Weights of a small GPT-style language model, trained from scratch on English Wikipedia: width 512.
MLP neurons of a small language model. Each row is named by its layer, matrix (gate and up: input weights; down: output weights) and neuron, and shows model dimensions 234-329. Each number is 128 + 32 x the weight over its row's rms, rounded and kept within 0 to 255. Numbers have three digits each. A neuron's up and down rows have the sign that makes its largest values positive.
A block is one neuron, or neurons of one layer that tend to fire together. Before each block is what it responds to, as a language model described it from the Wikipedia text at the highest values.

Responds to: Reporting and attribution verbs
L3.gate4:182093142091132093125089062095187129094154141128134150132110175164135138126143122075129103163111126159129147126181094057097159144129130109178140108048107152058123034114095133119148124151125205135165164114177155155137156117127101140141143099112145148151192119135100113162121142167147122146
L3.up4:154043184088181154081107096145074097141140150137111173144087089141082130124142137078154105195129121132130097157118135122092121086163091162156132098134131124131143106169103124136160109122214172198102109118183145084091111127132162021182182128161150097158139159152104100074140114176100110113
L3.down4:115096149070139190068169167151102156106099111083130188086109043122168121101105129156072131123139117092091127115133153120052150110089134148147128085146140133110131172156158146099156125145102127127153100108180137144122096125138165171146160126136120107124148094132137173099170009137130121128
L3.gate120:157086172140231137152067094126115060137089152136151150081124127150119060125117093098076099127114082130125183104116097130103156111134127152161142134144060092106147123129177159119148135140081183105148126162159135087130138128156142116142112106107136116174119160089187063086109142108119104087
L3.up120:132093136105171124151119123113084154117137140191126133143108173149139014168164133205098167163119127122130209136078068117093154078101082125097093109098149104104144131132109124145062076134115138134106108116141113121078106153133168170129127149135134100109150145117141054054159137139154097140
L3.down120:140087169091159151038157121094118113114068101102135077148124130169192153136133134070114150128097109137116100126137131116042126127084126130151107176143087100146156193129126154136174114163142119135146146134203157095122087050084160074211126126085178096146168111121156128112132186057075084124
L3.gate206:179114185142104112156118148102090140176125165132130191079139083188101129158112104143110121149104076100141130102104114080123095112116160134199140130136150193124177081117083141150182123109171132182145108093162134111155115112126094165102123145077071116123163099082143110140130166115112092157
L3.up206:084112103158186084165134114141152074098135215192170122139171143157151116134148126125073117141131132102132106196113182129172159145150113070196070129144182079181153131111154090085173140151116103114120108180108126095135122182142158112139174091107102126143149146135108149151085082201092132185
L3.down206:211059100162083129150040105137106134152113108121145115089073084155101130159118166156133186095118114165120139123154118086117148130094145134164161163087086156142125107122126150099141114118060182085185155105194111119132094100134109100130121116125077184132130142125154080094116169041088138094
L3.gate1594:191132128135137134149115095095130125117133072138100133142176155192118099193146084134127187094119100150191090082128146101159143084163063178189199162150093099065137124113136140127134100101069125169123135135047217093060156100124062119097135136177125151072123153144133143122124157074147122141
L3.up1594:202138160126096123153061130098097144157113177188127184137108152188164073132117160123079089077145103141132083057151113121081104120119170073170199160129115200135085080133102166114113111158092167127096137150099114114120106117159064163069087143123103120123124131113162050135121171129184084152
L3.down1594:171104144145165157109102144126125116164164082140163144107105084206182106124124105100083128169150152166140123127185127111088069131083105139145128034161105052087150140120196061183135129120114157137139109164113200134146134122114128108143182134126101059108144109154122138124150080076143147149

Responds to: Mid-word surname fragments
L4.gate1405:137115105106131127153125121131110141145177168097209130170082070200110146107133188106107133114101148193089129185075123093149131099161110081184136134146144133144209085137115050189112145198172090125151104118051129106136118078132097195150148169174127122171165142128117081112129145155125082127
L4.up1405:182194207181123182097179217130153152109201146150160102112124100159130128096123093112144075106118171168160124095100136068187117114155054129155148115122181094116108059130061112140111107157141157115072162113133119067106144047153101144092179142133124171162124123159069104114071130175194108159
L4.down1405:081065043073124130131153141136111131147125218122102159147147120128116127127155106127129163119099143150134127044126141158115122102050114121122137126151136100102074161064120141128126107083105141115087150143063141128150102138120152142109116136128177108157107077172134124169093182096161194145
L4.gate1673:124162075143090118092177090145138138120154084176144074125143117119127103113143185208098122051113100172169111105063178108198151151129182159114154087115054105137155125145120048072139200057116117118074122136122145088120138146077101142125128141166147120113106120144114142197104177124148159180
L4.up1673:177167075178144135116176147153139182082171132118109156110105121176101056111124080075060105088094136065070145098148170149145173181103190115131103203199094129106129095135099079097099129088123156125129130099152136122128140096130131099098178199131151131134135127173086134176148129119146103131
L4.down1673:127171113053100135146140107161126116179129107109137177107163120139110115160151096138119094071080152113172119125147100086182125183079152178090137090099103090159118117103109123094123122095127141139152145189115145131150147062102120140092103166136123071116077126183126130119105131184123115128
L4.gate1808:156098093052126095161122079142098097121124048119112148122136113097151086173103114137100105111152106112166098125136149173130156154165098166081113097097090153099184146135162068122168142088107202161120153137101080149102108088073155146152144133095109174120099149101054167155169120163189157147
L4.up1808:177107106141112124102118124142169145102129097171145131113133157073155078189121119182123126090076092197147111098097167113104122118138095134138091109156111107126127099107146166140149113133101160173153120134153164079171164077151169162103144151089109142187170121169125175146163139132162084131
L4.down1808:134080128160062143160155143140195117126113054151165063107146126074129179136134134153119051153095105129151191145140137127115106193189126106159071108120087143219185114132168141141118093118101155159123143113160122119149092167122182132123146163138088147100143130169088128135154155102182144141
L4.gate1834:168126147126134186078162159122100114175108111167123138122134138140060118173133154172143138126108086132100149096117112098109088124160139135135085143128110082119089111155122073065124119089100153168141102092132170154115163094144083168104111105198078130102142134112073144095106079189158095085
L4.up1834:128119099136115125151133116170131104106188109142140124135163176118132064097133120152103100093125131091115080136090100065159095094158084117139089127121100054153120070134102054114145117151127134155119189139134130118154161077152109120137112187131110145133112165156118065146179151141129119116
L4.down1834:114107181103145055123153138101088109109146144198164106156137107144142158164143183131087133135146173101090148118143135116112122155114131155129125002161108166120116128109147067116134135106102161134206117134107180147156129164158106161159092119153109109117115090129124091148190132126143154065

Responds to: Repeated proper-name pieces
L3.gate687:121093144115194124165165123109088180095176182128169154056107137107138112117150120081144182122107164191089137119135214093100201164113136120123102074115161115128098119153104101160112073069149117129166185147149170117176120100082129152146128124137118165154066083094141132151149152158096103114
L3.up687:104133077156113081117119095093156178153134100108135139155156122122115138103136191134129113127156143118170161141139117146114133149151072121146138211102170133142158160123089186160196113164178189144182146118106145119126189149158129065131157119147135137139122129197108116065079111173158139173
L3.down687:119124142107162124149134152130096086059129173158118152103118150176143114092092084122122169114130127142078136096136127077085132120109161104111091003157112107105105110143114088113044162082073053157122146147151193137179118126118124155114124109101141113142083055099152111145147096084082107113
L3.gate803:092117141057101081090088150042120136136105125166127155087087148097114094115067112132123139148120125159112125169147100031087111120093175151105134220124148125130107146144130143097126214151165125091150084101186122109097134163109126109186093187122143164173112125129094127157140113118112133135
L3.up803:085140119137164159096144134185182102152131106143136168149111098082143072160152150070154122146141130146097181101134178106104120163087073162181120179123146100117120112149138151138102147150119120149154136113098120162144130090121096097137123111153185125146043122130129093125142125129131160192
L3.down803:183107194164136130086117094107078170111147175108163148149148066130175224123125177106143134120129137132130151135120111087166150114064161092138127078111161137098169083134152131125110064170103125106139126144084173128123120202094172147136134103104117114141121126155148095104118108161109113066
L3.gate1756:150156087103130076073069140162093109161190126132147097137150076111088201075088193172133095124183206110129116163153191125160162144121131144121144203189149088190119167176169090111122063132174142146119151159089104071156149144117141101143119102148080132100160075147099125145133086157125107094
L3.up1756:177151127195121114099128085057075160078069141161116152118131157124148064084149098132077114097131126103121162125168166104101115078121112134157118225090117095132127114123139126164115105111147158119118140130131124162125073112091148127106154134147101124123126138113128114127139176154109055169
L3.down1756:105156174139163053128118123096123106092125142220112155121122092126151140159099141155189154184162146168122087112155067134128158166093119084097103066148157109148098165190100130150049138082129124133135156114139161107143123160073183115133123072098166131105115117146134116118105099135155148074
L3.gate1983:137106102074122052093120168143118119177139133082157101093156081155118082120171167238070129142121114151068148125148132068114168164094093152176144234088170135165118147150145120139161109130124149117158151148139129102122100110097075105134090119136110173127100175177121096088116119149120130090
L3.up1983:146123145184106123131115133088149122121157144165147137085150103102083133136125209171141131110115136159113143085136166116113160087116167112130112195139102134087142084121084100100104097171138095112105120100193124085146142131187146142131156088133092123086117090089061164125153161152133164131
L3.down1983:112169120112173099155091095070097120090113133153136095184138124188172159096098096115103147071124126155076158139137087141160135132111166096108123000141096111078120121141144168070130118142143098173168090114078168169148122154133117130128171093118125108141122069142115082112126104104149124127

Responds to: Word-initial "h" fragments
L4.gate29:139084142135141039137105093109171122123135147080140041153064125090056117128117121061133116208130072108061099109094130094099144099103108081114192112125090151123131113149117104139057186123114136132178132149119113138116112096077135145157073074156083163174118117130110100192140143092142185128
L4.up29:116053091134118127085111120170135135155093179131187121124056131138111089112171091050187130208079144147093132121112136104152101144075138070119093135169134170091128194101154131144095129124166140110084145096141121170193110109063112131047126136135050127172124137167138115118138127139106146118
L4.down29:148084058188102117057154163107134082180106145107115140126121101107146176108121123151121163155125118098158163115106082141150082150146087095110128115101132106136177075114085164137147136154152126142124088183081183085162075112152136181119153107178116155133162100081138127133102061161153138097
L4.gate937:148055112107153114152091159122114114124117175177151120137156148110128076165135082092145153152157121127102098173107088129138124151150100124076171102123159141125152124096134108209136160117115068083159132195126177037166100113121101116209127120178110108067140116120153129147131183118089127146
L4.up937:152101079166196144144113095128118128152120156138119140108137142162099115156133063142131154077118102103147080139127093117094155159127034120089167112124145115125142155146110122111135176125063094133142099164130147153158080170111112128154073106171119151155121172080116127120106150158142172083
L4.down937:165106131191130120112072151126144176169132132138123114147111153087134214155105110160116119113115118159112118117112132185165098147134122081147198113119203085134159095144099137101123083159102053120141145137112224094143145125109119126172145109129126087137157077140133135082135175165144105182
L4.gate1246:173139112107104137142095219148116156151151153089178109125106154080096164136163089127090170118077081098075141211079154103146151140149105028095142120117155129152091098188116092161106110220106124141214069146126169149092113125123103116158143128124129194127138156153149094175122109124147157170
L4.up1246:217104146113125145173064169101136158149071140104089104115120144104109121107150169143090119118158086132088112142129135084125139122199061104050114145179178107087096125195105086160116116153153114106085065092163157100095097102151139147132156117108132101157134089139107087123143089119132204153
L4.down1246:128124129151156114144111185136118111110121214138103135137167105132123101087114118163073127170157142140174085146101131151096128142125088122115099170165171144155110142157147112148141103058129143061070105143111150106116120124125122177073119181154097153116089104132167128121132110108138148098
L4.gate1371:112104113143138104107176146089151161088147158158118082141129090128168115174134091107119171120162120105148094161152169109110122165132141111165147101157102092095120131129102135134151100138126093046109127183086174122094174128165189118127115126096140131144137163149114114153131107128161134183
L4.up1371:165096154093164096125143161152139123091145174117073094111139111167131197190071110143129136186097137124099062118108157156133105096111170106099118143119141123151102100147110164114125138098109101075113083146172204142113137121115140179143079098105143125119125179132081111148147134134098104115
L4.down1371:105180114164121152143106162093119185138133117161137150119092138124165156105136130131149100136140058174138116101094161135137162111167210133158084081145133168196146099182066130118159099116126164139149162191093178117166153124132110127085108155139104139129094084106152166160114067112114078127

Responds to: Mid-word name fragments
L4.gate698:161123091178126166107116093158120162118126150084176147160046184090129115126102111150143141129137135136114126164133135107148122135113180115121131233088178127099088134122126074124157183172113150076151165167156116116089183110116146151119152168171088146061112175119087127183154126173131100133
L4.up698:172161108109187095148120131118091141127113116188159144101193038163115164026098097147076171177119135152096084201126105121153065131200173134133145235164131147119175103122092093080136133187119155148176124094097127141096096162130135114052120097104140150114127065156128126083069119145156185130
L4.down698:156118125089124130104094181107097172131162106124156141075176127162167146138154148112121122143133128172175099180139123123115146119156144161146142060138177184170122162120144109062106125095120107104127164064112145146110114069150146136056149112140190116122128137077087083125119096113099154071
L4.gate1634:134092124113155113080115067096160123074118124079128109121115104086101141030215163101119068150133136109100112168149100084156162130094144159186123205169148069097127150104092182110152124035112088115097180132177154145140134120142109129165100083126128135146109159165135126160151160128168177142
L4.up1634:073129121110100087075120050136155166106115119102145104131114119099083104086138121154116115107097082123158116154152130147159177077071178163196142119131138087117132151133107143062147144124138121081067104134160169104151139077106173159166108078098115128170118133131138064159108092136160116130
L4.down1634:095130199156135086118089070129082126075077124135173148191122108096125111093154166118148139111149130122150164129142110122122145144131103117115133101105087110143094150162135139059141091172140069156140163127148126112106126092126120133146147084166103102138110150078110111145170126110111160102
L4.gate1708:062144111129137070122139112157161055144155184125148096112045123089135122089152141084172117167137128141143191148137119109096093109146106176110131129117127146172130119206131177123123174042100171166128130095084142094125157135136135074149152162082147122126115114125122161066065070128099140131
L4.up1708:052055096101102082145094124124098161111143096107101116130139058146150179140093158085126132155115177103138135138119121100108180126084105106169144169178134122119183083163088147147090172054095081092091140122070118178143100144148082146117156132115106153115087164186122124136166140082102125127
L4.down1708:115141157161158092105142081153075098110190170112197138097039145055120134080185140126096159173074116146109138101104088138138108100097108156084096142128150127173114105186136158153169174138109161114146142044142137105124155129119090042140149095159108151143158105134135106119131121113142106135
L4.gate1845:131121101108108136108146135154139067073089122094075105138043162063084118130126036022099134149114100157079121155101111110143132082157119123107194218150102124135116118137173171041112147111160183128108095118107156145157064127122159173112120161143159129111148144133134062085110088156116202108
L4.up1845:132157115063126108167156062081202122131159095099118110124151131108140122170091165060124121117163170122087125112174182126119154135147131152127131188105149193116102122080161141148110158085095100094138154095112114092108096074150144082072232122095120117130132144083138116145134126103146140123
L4.down1845:150094098163130118132110105146116136130099138159167172121118081092109145085185082065134140151115116167173128212134091099140106129117154165181152125133128129096166123240128161082095149119121084126120165122107144095158152111058135175115113134138115124150160146110084123118077140174122109080

Responds to: Clause-start after missing punctuation
L6.gate1956:112102102148185162079120181125148155133146104119116123094053071199091180120141153109163163101098117140101129138135153153119113107133149230095175149176114079188143092095154119189138141116080142152155178119129128031095151112095180114141133175080109177152140122117141140143077097113105125144
L6.up1956:072094113138179161082140154162095182090162145089115082127146141102108168106093130125129135171074151132107113106120207108134075107141095099071139137087143092108158135108114139102111153113061152157129145097134117117180132131129150114114167174121173167098150102181098124155114152101166110120
L6.down1956:164162160156095146166126125084171097133096146144156155113113087142147114104129134131140109086132134115119171086142125141142116136124153148103148090117161139171125137194082091048114124124178143105086165142080170127097141062088144107156143152132053096200161117121145128070127185082082080150

Responds to: Speech and attribution verbs
L4.gate1001:117073065154118137105118124101125128129135154113140173086116092150162157102110124095143175096099136160091185108141136123138146108138145136113116145102158101125117140089131170093128126160084148108138152090125147054141100133207156137149133106108097125156093107159162154164095112141035119164
L4.up1001:116147087110120153059159037155166122100131101098139164109092123087120175093089110087084122154186142129095095127150114073088182077135145126154114078158163104160135145136096123186088149126100127102102094099153117121157096154135123073113149129149055126165138130130143143122137142118109153099
L4.down1001:071107183163111117180129194143133154125085139177070085104138153102095123114166154175094097135057131111109143100167107153156123180148145099144088036143091110149115107140115074118130191156110151157178123057172116164103138127083100151133143124084119114136106156137139141115109102110134128111
L4.gate1020:123135119124114120133132159106119153136151149126141168113094109081084093096121146109145124087095073171096113124134091079133140117102128117160170077148112143137179090146078131120131109119125201132121148083132132101142112134125127123160145138115071118185167155164110147131159117062154092125
L4.up1020:155066055132126122124061114099094128127191080116153171118136136132141051117121077140179091092144134156154118103130102097096066130202170151120149155170154156068090167090078150149132131097149107136149107153145119085065140156173124116170097086101087137164149090092156136161121072170143069122
L4.down1020:091123134155148168075159162139150114140074086121098086113122117060119147152113128135151110169110146117131150088124191164128124096089078133133057161099068125127115111142121062179108159143096102065104163127129129180169130163131113110071137097164181074113092096151132126165145121127131109161
L4.gate1148:159123120101137177118124162185106112102104109131132127112113105128081082112134102091125170157128084130107177088158122140103144146097146148193152140188151158142144098189140114102113091047184123111072170133176083111111155082111176119192141113111111117159130097204164151095140116154100061123
L4.up1148:129080122089170130089175116118068072111126134157173198092102171142127124074176087168139153166082104097066117151211068099177129143097081129111162126154130157103124200182114091110129215203116150145122109113119182164073176093146112126195154122064039096112095176111142166114108181138109092050
L4.down1148:064106177132163177107136084105143189179146112133137095179112115171108197181088137072121139099155157129161157074113136121048078162131137150065164031080131136165093165109092122128144125058058098130111126117090144076161123173135159141073186194130145136135222102078095122154055160063156138169
L4.gate1936:120142135154136146154127137103119123169140131133068169104095111167101125122143064117129144096165091198155118140128116140050136156160059131141148135129203122066153165106077093092150057110114176103126149127130149137152146127127164175081108098124131095137149107154128208199146187103106078136
L4.up1936:144130131120115099159095089104105149150184114127107099115116105096140116183109085042114118131139120195132034143130142031143183085132137110154169095108129124123098122089149148137127109142139153128099099096092096145128123154114092111146076154128101140131117141168133092080161088123116137092
L4.down1936:083115137159111125094132159125167096133124138088134162122141134113135122064095157163107110099115177055100199132074110190120104178104074151159128158099151119091183150178128130153132148144122128116173166157172154171095165109146126210100153085107128084123191110120078200188131189158148125145

Responds to: Word-internal h fragments
L6.gate766:150074162123115147177114170153150128113113140174150158160084132164135165131159120120067148078120146106106134136124153173162163125149119120105141152156095131151115137141067121137112157070175094084162079108134125107113166086133092160136127120149140131135195144103171141152061169140127134101
L6.up766:159085130164152101131121166155119201123138131130092163185085112160109159162089064092090153141163098097110095124103134113124162176108105177087169061157117143168103114129139086067148100125066112116114137137127152088186155130103157163172107088113064155128182165139114163110104139140135096101
L6.down766:112064132127135079145091143133150156073159111159147103163130108147099170146087134104152176170140105131094145102128068208051094132132130186155079095133142161114098135184127172125180154051097140053057143162126136134108128083142117097084135148175173166154178143151093093198150179140109130082

Responds to: Surname start after first name
L3.gate465:146151106124186146112172147144117087198131085080108186165181143145145148141150053073150076113139168110173129118116183166170138098094110140102144108154108168108087113181132128118130127088122170080076078103109102193138126093150134120110060128083075082133142135136122118125134202178139138133
L3.up465:135162188096114108105210130157131118041105109163152129144167127102102133153099116135123115132135138116083108147111163088097142147154141111180117188170114139102108134104126100134145133140139127179112039093106177087083110054111133122116118115142114137112126159113115202108121101128121113099
L3.down465:171124112129171151106079093173145149110107123142114122078092102159124113157123076129148115119123117201148143116125161136116146129122114106135169172113112188136121108108106073124120144172133153132146149139165102117070178084156093114147134112178058147111124144172131125143093107085136163216
L3.gate640:068164107113160086148145139142136109103078093171189143070062117151109071136089126143097166160144137140065097160146182200161071122067124138126166110127144162171103109170144145088134065168095098165168115163122137172129155142118106098115094175140133162124099157091169100132081188148140139103
L3.up640:164121086159118120135116121164125128181062126096099171097127077145070083114155167159124122143090102160149122108161141220103112133145148169180151157064162153122117112116108141089116116104110125133090129098130081145114074168103096109092158097141166170096098139127130115148128109137160138147
L3.down640:084155168076072105121149134081143111102082038164174099181124111136097079133108127139142168068101149115080157121074153116125116129091113145112070045125106103139134156132146084060166050177118165146160100107095142180139140136154103158113066107075129166121122095079099056151121145089078093049
L3.gate1030:067145136192134110122168137140131137170182134094174134069185112120112077179112194130123131100164159134132126161168166109099122118063112140153102192068099154145149146153117110067067095123101103164162132091152129152120141105196120127113141066174121085123132103151119056064057095155138179047
L3.up1030:094098085172181130135138102173130158139133059118136126085109107138081114127137079205101180167151166151127138110083139182120145121100120140101100163119104144106110117119120121085150116140111124097153145120197143152139134173139082129130076128110159132118075177113118075150103106197122117139
L3.down1030:142217162108112099104120148177093130142144160132173127098127096164134149115143129125121076110112135099108104142097076124143129148153141180194152000150122067133127112125179145147141113058140085157193084137044121107116144154118147151152166135114141143085088081150125136101124138101143175081
L3.gate1561:175102108080137140206083124090183136083077081147080107116146111081045135136131106124125090134120159102114172173128163138105144067111113145092118144104049136128168113170149083083093117099095163158134155125082146125130120146193076151091093143141153181169160165147109137107146123185126147101
L3.up1561:142120146156125116147100097134080117168183143099168164096124154151106103107175164189111102096137130144084102156130131102130116079088067133125120140106123106176178127162125096110078146122081151179113163136179148132104120072083107101153103096169099173183119167146175043150187139142080081054
L3.down1561:102155135087132114070074150160145126159099093176109098143127151140117113193055169118111208153103175086087125115127134158060136146141141216154141054198058160108129153119187129125164151144152120064207098128091154152103074206185099112126133179113185134110079117107146097153152131090180207075

Responds to: Mid-name word pieces
L6.gate27:139128187103089079113166159140087124104144139115132166108132138086051065047220147109075114157167152095135139170122105083110113117087120187181116160120097109104179151161149168064130121063113066157125133145163178125154137105146164142139135062099132135118131121139104111121117165085136155120
L6.up27:167077154111164134122173080046109127092121092126117140108123123103139064101210086152118143112145065173125101162098160124168127071055165104177178105165076134129107158131102112033156131029167126168098112125156186187150123105113187173181079120096125141137128113183164098136122169081105157139
L6.down27:083129151138084117107160071044103161091101176135092171109126136089117125063194113138138135107169153104113125155150117158124116125066149119147071255113099143125139153193110076106142100121088118097103150174178137184170119094122161146121154054122160105111116133099132115153123057058152139115

Responds to: Mid-surname word pieces
L6.gate1071:162088096099158102095134147164090124134160128142161111144077138207175113131102130077113111101084108100102170113154121157118143190113083103091160255139105106156151185104160069149195118133108122085109134122143173120170131105137169162116084070154132058123096135169048182074146173114103119081
L6.up1071:127102152116074081125114063100212140050142091142171169129111118156131081152072165074117143069117150113166193114091158212110076109119103155083141100091126180137097143149128143133086136158094164126111123161122151138140164110115099085113164140104166163121105099138156157194090167150096180201
L6.down1071:100161118124096107104127117129174150128082079176089134115122110099159113140120151126081077128073139161148117173128087136149118115117125120094175052178140142070166127152131155152158146096101174065095107104114080153109093092175073180056075151132174094122079103121136189126155124144148167122